From a checkpoint of a small transformer trained on Wikipedia.
Size: 6 heads of 64, vocabulary 2048.
MLP neurons of a small language model. Each row is named by its layer, matrix (gate and up: input weights) and neuron, and shows model dimensions 144-239. Each number is 500 + 40 x the weight over its row's rms, rounded and kept within 0 to 999. Numbers have three digits each. A neuron's up and down rows have the sign that makes its largest values positive.
A block is one neuron, or neurons of one layer that tend to fire together. After each block is what it responds to, as a language model described it from the Wikipedia text at the highest values.

L3.gate100:546535493519497506509500477469481515542524550527488566500509533517442572503467512461493469470501466500521517410544448519464463465429505416489487437522555510539520452518532477474517508427547539508527487495491471433571491479557508474571479550493511525496517521503467554500451532414530435532
L3.up100:485559554478468563530471540530445467561453474529502520532545474514485505490422474440442505471495485537486529458593512490552474542483610474399531436473502524492499493477503479534568451569503507494574470582473504490543476453518506508540564498448527433501462436457505477554508463474537477485
L3.gate137:475536567472445470591497510550434549472459460528503499516473530456428500541434462515500480503487497547514512529483507466457496530450500518509442515510482530453497523451515545437606552500549461501448557449421473494473557551522536504464574489441451495506471520533424460468540538494556433504
L3.up137:511563477439436502508472476530488467466517430490545551512476522461422486524470511521468417475528420572513547505467470507600521528413492481480492469551507501464530464494521536581435536540484486421445530569453475552474462542499537472535545501440471474532482554566451493468511570516486482473
Responds to: First digit after the thousands comma in large numbers, mostly in vote tables (453,433; 2,515); also so/So opening words like sound, Soviet.

L3.gate154:530512463510543410481507467538502410512463516461457504512512566448432489454488568529575474528456496460473506492500481535545537488501562480487476467471529499491473493531519489458514550526532519512482549576488441487449548471505474560467435536542464455462561470511535492496505433536515474509
L3.up154:528466519483525552472512530546483414482513504552477517515474559585514552494519492523496444505441543559578467466518525474448504499476477471474492583526560558429522415478483510520525472515520471504490399502473485469448408536446467472497491540570492483433510537573466485440531524516473445471
L3.gate218:502483505470519558498601603524460515524483532543481498501497511471574492511450509455529404415499539553534450453472564458490441477453495467532529508539516535526455520459431453505503485479506437422498460546456446510536486557506525507494475465482525476500484461505524476529536513485527500508
L3.up218:480466494441391548551441506507468522532492546531541474494538463459525486535533483483499464497461450474576480377465542464539467533547456493514486510528501501529471518508500434520416515546495451463438410580548430518490421466485526493473501470468510464500514527530586539441614495567529546460
Responds to: Word pieces that finish a word split mid-spelling, chiefly -ive (rece-ive, detect-ive, execut-ive), also -ly (secret-ly) and -ign (Sovere-ign).

L7.gate20:489554482485486529456487438500485463538518529486481472506528522558478514526467530484531518537492504545552459489449574505579501525524460525523535519567526482559481505498565557507544556455482425515419475522424487457446527509468444444508439552469567490508458471492515516491530518518545496560
L7.up20:559593502512397459526545470493520494561405497474498577503537504521489471521526561499511491479462474501450499462519532479545550518465548576490481390488431481460453504417495529485471493486468497506533486555496470512467516483476526459534488511484535488499557411481418500413515497476530479516
L7.gate62:581463435469550541570565554569526519499479490499608510417455477470522515476424484525483485585485515558478526452520572479513460538427562474525472459526493465439411446538477481539579492511462572485505482567507555505493496520518541552441509551578470482532477439437530524507511442520436495510
L7.up62:528464518439461495513526399526451387469470465488549515471494509479450524502471472459482477490543512526509445543556545408572493499439544573469439483482446476578531492479425521534542485432494488466458484564456476546439511520543500501540501541502474496489521518457508519420454432481524531499
L7.gate76:533543548519477533496558484487543566475521446414505495384521445518530532460538527526486539486501535484429470414485559448583497490557516517523495576535377506493495497557521506417501475508492543482452470481504450559486488507473482523529511495533486491486513482489472424514526532526571406503
L7.up76:558504501469529483495466511523568554510448524525466467601502450528520492454446507527545542523526360501489453549529521521477438450496491537494487460500504458530474465483429488431486454461444495497460446471545507516548516500523492529506517576514520463512486439515443444554504526576515546461
L7.gate92:561497515464479489494600435512533500478486452481542467480445566520473508529522524441451506495501433448501507486553533530490516525498470543510510576532518590479499569522452541449493495515471505393522466510415439501487455582492542562513516494571462459564514425467478556499477424491466525479
L7.up92:489502462513505439488567485532433550482519437455598501459511602496479506544457482544505498524460522509443517512524513521467523527448511531459480434465487527426565525535411554447534408445497425466515413528499441463386467486506503571464481535559536501486508458441516456519611512460573541475
L7.gate131:534462470494462525463483512551480548544491476518528488449452462492499558517543420547451501412495485531482537448557470528481480495462502467554427505411523513549469590497544521489480521513503519513528490432472439505484495516509576492568502449490457531496491512424489458483472584472511516529
L7.up131:529485464521523481469455410572479483499513488517493584476513477444476540462569503474510499484463497457550538521475406488554468493453527502514500459518488501433484505485476482498458549486491549485507538490424439501467533572549535524482522444404527453450437499438580473485429518472438511528
L7.gate150:546441446541528508529487486519500479490447495514541483525510530468545528443502479452511523424487518506490522525460470486464473490498557515455427435542483496492473525496482474469473437467518448427477481475578557547439460492469495560505485484504524604512614412435464473470547549519435463439
L7.up150:510491487476503543526529491578525510546406539535507591453428385583440417485523507496499564509415397548564464486588499458527519425488580524465484545506474479481477492538409477461458530458447532486508380538426520528494550485496546496473612489585496456515498541524571479498458464476548481532
L7.gate200:575468511533471526495491557510517490519436497496572448450430572507517534478484535507471518508501482433471533480503510514562482535467509518439483503515537468495462442488463470491549482510453490501490473558559480489483510462539538449511517493464513513534564510436532490494484495522453516491
L7.up200:527485526503560534550493470575566474474504525541501489478497466477504448523488511510495501456450509486505521520570441508453498539526509497484550424457570503504513518436560413501493462564481499497498511538489518529522494534506577507459507555526521442447469518524537414484461490522447536513
L7.gate243:511490513545556472511416459485490479595506467547586519472513499560395543550486548427540550499515480500505580587521522478555497499491521535450516521533461499534550501518480378490548492530557460448548542562510449529425412465488487474477548536482498486490471526497504442441531516471559428476
L7.up243:513447524504533472582530536478471530474531530537512517444524528521514471538527527479493488490498481547443490432519452492490527442471522527521517514466467460513513546591510535438566529467548490484493527466508558507531496543518508496508506506498504454479566490474472438492492538537541460494
Responds to: Final pieces that finish a word split into several tokens, mostly plural or noun-ending -s (Olympics, Demographics, drums), plus vol-unt-eer and sim-ple.

L7.gate5:477472590538561573495520524451468515507476509413561461557472553534448485482491526498486511509522476535525510478458498510471447475509475509497460572494548500457507486495484540559512524475458508509577507484448583457459481490509571444557515536547490531528495525476500511534513462542562551528
L7.up5:480397516544543522497499544448473523543541476540602508493434464577483578479453600415476552509496533538447558540527470546513463506518474415471492466529507554481536505469533471509494505507548489503573477518588555484447464482489602499514487553501462484515473498524524518584543500453580483421
L7.gate22:519490507512481499475507550440567529518521458478383469481435597476499591472567485441497504494481541508462505501473512389510506380456487479505440545553391442467428543465483492512555524559517519473436533517496550558527499535510483459548478518498460538501586421494501463496516470545504404487
L7.up22:462529613522516472531458549560513507520530532513503547431528467506461521549464498463514576472424445470541544489485494529495489476433465527474490400435464503552516476518474418503509499546478497434532510479512495490475422453440514482481524566486452488512454554469535514505498505497462546430
L7.gate33:573541550514496483477535440585579505498549559548512501506460451510551539500559466488481586515466600522425440528454485475514480509485487534528491510517429586531491593527531416511422546484482511541493473454465473528515517510475497513558521507498572522456482480490510536509512585506522563463
L7.up33:508452483507524468469435531479532489550549531483508564479528543537484528427517452534485521525534539581522512491446497530607473554553517532528550549562488594505496469466501467506448497501496476506564538567516490556520487487496515500476515516495483494493492472501489540518358471536470514483
L7.gate143:556509462516491528598527487520491572531482530480534441492504415492465482561477498436481491465438530458468496490525505502421437511490522543537555463475447551521466523424507456459514554431599507515548499534497478514438529541499595565498489515473505562482510485460494533550507512491476481507
L7.up143:589470555495485489510567548528510469473543530506454466449577471549509474575481538439557534519519490514479451544487475522463461485452453500541519519471510578470543533447502453469515469467546526463519594432404500517449482487474536509548502613462464503484519505513521567480530563515583477475
L7.gate162:586603478491509480549543506581545468514546467531453454507539483481533515445557548505473433485465495446480489520466483516523502460491468541491519526556425535506481466484532436542456531430531475486536478473507528509450461510488513511459553515495515538545485510457553507495515506523402516508
L7.up162:483480456456496490483530549479622510582548428538528498433548456473535579467511609535499524540496514489454561502541492500494483497456561511507502544498481516440528515521491512505466437478470479504533546519461592476482467460498531429480477530470441522459489540468492578523509490579555489488
L7.gate309:571545565518480489472548457507474479515523465519540538488498499487479465499524537460569525460506492519493448470479570566500539476558516504530528518542403495488430600536432552499470476511550442501527401480523493516551538509515559567498476532464589485473484472390583513480501453451465541515
L7.up309:497535476450583538423601532495498495497489553524456521497479570559542483520520502513455477477493490490477454493433474547544476515516554482478500522487439470422545525490418516576488499421496439518469477489508472496455530560510517485558506564500564550538522430599516532422544461467558519578
L7.gate317:486465533535576551517474499552511480496560609480504480508505454486605460480374481496514524525556539547567455521428502480426487590426456531547505474534423478462424545478515468529462437576512532426519502483493512616458449442462494511469515497469548463527451481584522520522503467524528551515
L7.up317:490509558474575520502493555377498547565523504518520530551472441511505462490528477469510534522493507562428513510559523531459475486482507479520488542501474514469485529490432417466488499553517525529474516492476494510489550466533464510608483533536466564520575502580457554490436528597545565480
L7.gate367:505518493499533491460476438524476496527482469461542482466466527501531511389476519506500495441495552509452492513434474484505487504490548489469459449501471489446482489531472484498474471448525507508513485469521533553471503502526405517444519504492563537474586440428464516488557497527436440442
L7.up367:535527524509493486458503483525485528535501485500515432500452580498547436501444496472525452534495519542399503476485541495493454520477518530493409546471552492502465452502536514442534465530479505502561550493556497484484480543498505467556508494535582535500525504436508506459444501542548471532
Responds to: Closing == marks of Wikipedia section headings, mostly late-article ones like Discography, Track listing, Awards and nominations; weaker on mid-word completion pieces (Conque-st, volunt-e-ering).

L3.gate66:456511460446451518446532453502405449480440475432504504540555557521574496475440461496524572515477474485512486534513506501519512515486515485456533538504526464456479382401463442512512420492528479511438430414452450471507542506473481525508551473512489457492539546484490469494484475462441474524
L3.up66:500555556511443494466490540546438539459483494486544532447516529546510562505522536514549441509516505499522453435516458511517480436497462480512504514499582504427530542511529485427476543515541504594503526458577509467487526518467507537479520525485578554476458528542493477476451524540426424475
L3.gate221:459501508446496471461536443506496499524478536521508475493537510562475525565468511416533523548446622576524497415491557510434482511459556496462626414486496447459512487426522435584447491485509465595432472493540464554474519438463507506560513459510533511488443439471508513505422507506528557464
L3.up221:383496494419480472526541453532516494520497506474565407491528476570494500524458474478536463500444518514550478492471554534507502518417470418483483501473473484526420492449540444521489515424490455503551518457422489471515518516465466516480561481499541480506489457439467552569486433431560500447
Responds to: Fires on the final word piece that completes a word split into tokens, especially after "train" (trains, training, trained), also la-ck, civilian-s.

L7.gate32:521539487550548417537474500516604478499532475492559438465509489433558536478500555483588490510556530443471526505468492465539498517519499519550498526482549417532482486581528565493460459469483506544574443506522511527512546481503472434545497501523555471536547488459445414491473523514495440526
L7.up32:453562542474504545451501512534536477516488483502525528539525466454561513473541543501476431556518434526438496421518558463504489503514533492486513435482551538501486498459523554556456434530467452547536482518596522537438495410471525497535528515486584500487516436494508424481470449579475579506
L7.gate50:527471440435490516477481533474468512466537541446648505483543481419504433487429442563490485408464464543538476486464547451413540493524498514495469474479515487504460460501492454465574574484478457488484488514516471450536484479440528444508507537449501590508525477515464519570477477537414495544
L7.up50:481554529551543525481529530566537514514481488559560502497522488532527502435544523499525585533521514466515508489489534491523466520543515496507436502455493512469499498521544470436464483465497421543502533539543483481463463472460534482498520530546466508536490366532516510470556529540507460500
L7.gate115:457490527531549472457550488549450435518567456454483431501456502528529499481529492406566501548471500525465500443516470509533583512455564475474535518526498468559543528571514571569455422527476529477569539487491515474492499479506461472530449548487512522579526467525488509516544474470517410517
L7.up115:565496571434514416476544546575498466482555570565502493412480515492535492428455506544494538497566453510518457500473441514561501538464502523512541510538550483455498472492513536464562530535516574538454510533540472515507514526469524462468449539530455426531493491497519476515484470557491506549
L7.gate160:605467488448518509485520477506507504511551443530562502526487473456553510523510499472533458536430469505503438502454485421477508502491534553524531494530438444427471480487443477464494482441505536519520471553543459475504545524489496537580547493420519476488440445485514434397497510533418487563
L7.up160:444534547521534446498430495439614493463585560509489468527511494403486561558492492502535533499489488418457557489446618530464469553535506468520440493476494498477499507505461408523433481522448446594516510517506492492486459457427494594527452527517530445479557479494527540489494422549497496541
L7.gate180:558410523464509581498456506479512483522588497512513501457492505495481456541467475512481536423490495455528504526505526505511521511476515503445616532596462514457443544485478551495486456499462530550508408461467550570479498455480514477440461534470475505544477572521500442472489566547550561526
L7.up180:588440476424456508512465508488481507446544470545485496480503535515472486491487451442531508437538499529545528512533405492503535562454510499455533525485503509487464461447481515570450510434409527562471494544446507525473547587471499585512493591441573528512454562431554474399494545488505575531
L7.gate185:509549468478436483450495409531441525482479527488506503504526502483536503498556476530522524511488523509544564508467508453536504441550529532479494476487473523396463462537485507433407560519488462531515525506542434450479491485506469523526468516531516542543538497544519566538435475464458466474
L7.up185:458503492461515486530422490561523459540521520566519476529476459507479431470381496510561515487433492464502514485467513539534493528482459523566493523447573469464425493477504477492502501454424516510487514519505480532569545461612464496491467461540605459473457468492598489491571477507459474419
L7.gate222:538451517425447443506518427463489482477604490543479508451528376484475498502441421547577435472533494497470473459552507472505515518518457507496516441491508510520465532512566483495503570488595542443538564559506464514459520432519501500460479423524509461523486522508503499461496452548442529511
L7.up222:552566464488451481531498495530486495481482517513464510565448522446508550517472487447500503477527474539467491457453454447442489464497561538453466470502485520485501512531497437447549513476547615478466440527457621575414547540469543515468621483493512497473505499470463499450507449539534488562
L7.gate353:488478569466486466471555532523527514491540501537509518519570525517513438526527473542582532522454426504495507465469497522507531491490546537490526465505459518482471519447497486399520478509512563474509513565519497498540460500439544464538544510463566452565486516439476494498564470520406481522
L7.up353:503488493460476479517534479479497501482518509505522507476483506523475535528553523510493495520530524528407527503420489517469494528422472517526460508512507532492497577557555524517543502503516502574429477457428420499503543542500489569521503489524475494504526514387433553530486469501504539538
Responds to: Word-piece tokens that continue a word already begun, such as il in possib-il-ities, e in exchang-e, and possessive apostrophes before s.

L7.gate39:568455423492498579489472570484532461443430473463523533516428469505557513514500534511459497512523475511587489507468455533484519489491425476448566449540467473491514490506498503495504457565503501502513492488460481439541507577569583438511516526458536581500497534503520503491477470522437502517
L7.up39:534565446503547507513574487527513475478462484483450491469558539528499605441502517481560503508532484519487497587418513537466491511501515544501561471515461516523532542473548493558521467538489489528496527575467577504455414549513514440495596540536499468487516519503540539490431438514507491519
L7.gate112:516535512499533513466464517490548478570504583462425489508508528535462514505504486528502411471456497515450507536541561497566501486530493470549443508514544524545472487586569445517560528475593480452509495521577542463476545542492521507435495463552497469494466434471409490505534444533457492476
L7.up112:516459480461504489504509524499463498533469525550546538496505552492502466425464580532455558484469460461583504530489472472530476540516409508487484465474502465486465560475504505474576553541527460445527482440465510460496539590505556565468492577503527532489459497482512475587473460458498537508
L7.gate114:540499548505530491493551492538464453542537483503538511455498457483549531505547540516548486490490517442502470480524424574483468565536489532519524494462553547486571489500473535516497492462461401489491498539517490545553486464534531467516504508520543436530476410503541559487430468512572421505
L7.up114:538460480489485513551466491498514512574490548528482480513549529511456542488456553508454494550459436538460521503468425483471497509510468462441482495583446515452480556466542477489565420525554509438532502569502493539492454573554565543492550522518487568491480501587604500534505507505488598514
L7.gate136:499516447546501437541546529466528494566452485476535521487434441501548488482570538482497438471468437499470528549534488550527509530464468468539526542534485439529558512536444429517524477506534532419582454512482420415493433534571509516501457479559536521485519523467487540491473413442501498395
L7.up136:439499469509480372502515563446547505528416569517530501567472515479501548485559509504552485523467445540468561537493562508554525517452479455498485544503570458510496462576455492461538471537536512473522518469511458467496466488536468510541463437539465465522491569467537563489467430517544522487
L7.gate173:495499533472468544497456533462495400540505412461591520502518507512416521502446443497379495534514482458483493494471511428523493539480564479563566578487520462505482504494448495511512502478506532391489506568417535504428387537534505499504543466476414481549509558555501539434526446485518486544
L7.up173:535444437510498529490484436491554511484556521547487498492468535448537526413471498443489601527517521521579538473529435511542527542386467492517482502434473511473512535532499523470560543495433485548492532487407527465462428505494573468452537533513512478499479481498483521497511489515481472476
L7.gate198:520493534511469493509487486501474504470526571419509448506461498521540530507488504532531533523471556571477561472479469594462485480490483470464473501514523525484423522524522512482490511486500439573492485527480438539582530523515520451465535497509477404498508512429530512495507428522515513532
L7.up198:516537518433466489510482502542526442508535515512528505481492552562518511410579492485487428456445463485543503509486507553448530505432539551492522544548503514499512520413484501495442448553574527488540521420554486459577462489441517485503476543525440547485537475506527489524584442567504457544
L7.gate236:472517471533534505492508446555496539439489518503526531488536503536503522479567501500567497516517510516488534486527485562534473507504559496587542492534486419484500462431476455449509499465530523502538539529495517459480479540461445522484521532467501545521545500493484490382478475528538463498
L7.up236:519488525466489481492472491438503494503514466541519548510513421528495434514490515551501424481569516490453468433505461517519523400556503455470536542465474507436559426549515504524547437413421441478460516561484539547490508443519542424503580573527499593516528560452522548506471459528518519532
L7.gate377:586498489516497491500502510459439423528522446451493477510514495496526477580508433419485508450499525469454453534471519489450596463534438463542517454481558507544548509546551510527514531517521519485507540542527514515600572605561500455591545504530577536495466467506473442416503494469443506527
L7.up377:560481453503582512506510571470508544468508550506460513517504474429546497459457461555477496482524488553488479497464517481451542451515576515503528546537493476420484500486476515503510491409483400468548477543570607542488521508494568483457516533504503460401505526483505461575541567537569538514
Responds to: Short word pieces that finish a word split oddly into subword tokens, strongest for fi+re (fire, fire control, under fire); also hal+f, ga+le, ahe+ad and digits in table numbers.

L8.gate193:493430549461516485468444514538524459474423512487529424504522474446483480465445535587507560476490519501559474498499464477490524490534461479554535541535524472534501533520486503505492460535484420449486516464507488536498525494542494561469492441531516571525498476475497549470504470526539468490
L8.up193:509473481447497491500510497504469467503436515538395522487418426458403475453525482510517504558575514543527491505466421512544466462466412524523472519510503449507542506590424526551464458468496500521519461464441434525519528548554497537525531422560526548527557605530606496481475529459552532455
L8.gate296:477466531524438476508455522518523507571493488493410449522436546518550467561454482515531472469483442530414468501474514493507536569516508437573509580465452449477458507564462549546496549490493485517479500511376514533462501451582451542524547490533513449604476424549548533516432490459485581508
L8.up296:539564487528475515485450504575488413525496394457477554486474492490461445533443441579437483508484515489531484481534532516546499477526454522499522491574451532530455484464496479456540459559474468450535536500444424504546503493513381497477499514516533510461566532494469510503548409551461570543
L8.gate312:535492566496526551464520534495536507549479509506502500482518490491506502524499494535387444541520474488502439421471492490466494462503504546588538541508451503511437465475436423548494456430523552481422484541514502429549499499481457558512537520509431486507501458556522571507516482541444491523
L8.up312:453516515501410451583512444585556619479504494576546489395430477486401572589443489452459558597529497450537513438481532468443521529441440441534435439552434502503484542530511498508481482551541558497469501488456517508518552529525544516464537525456513449454488495593512559482566492458518543496
L8.gate351:486475489498432520475551495562479469481478501502572464583476452564579456503511507504469495503529462463454518506563570493495516501494429574514472467554498554457425461499498473507452554524408484517487540512526438502566432472504462473479559493432487499536556426581457550565488474498513450451
L8.up351:530462492460503501555449464543502554539474499492468441536501495553469460455617525481520482488545518533467489452483451454485441467497521526520519515523469484489554483398457478536479488525458492528525505516584516575561470489586507531464517470576504515461447566547500475514484497547621599481
Responds to: Closing ==, === or ==== marks ending Wikipedia section headings such as See also, Political career, Box office; weakly, some mid-word pieces.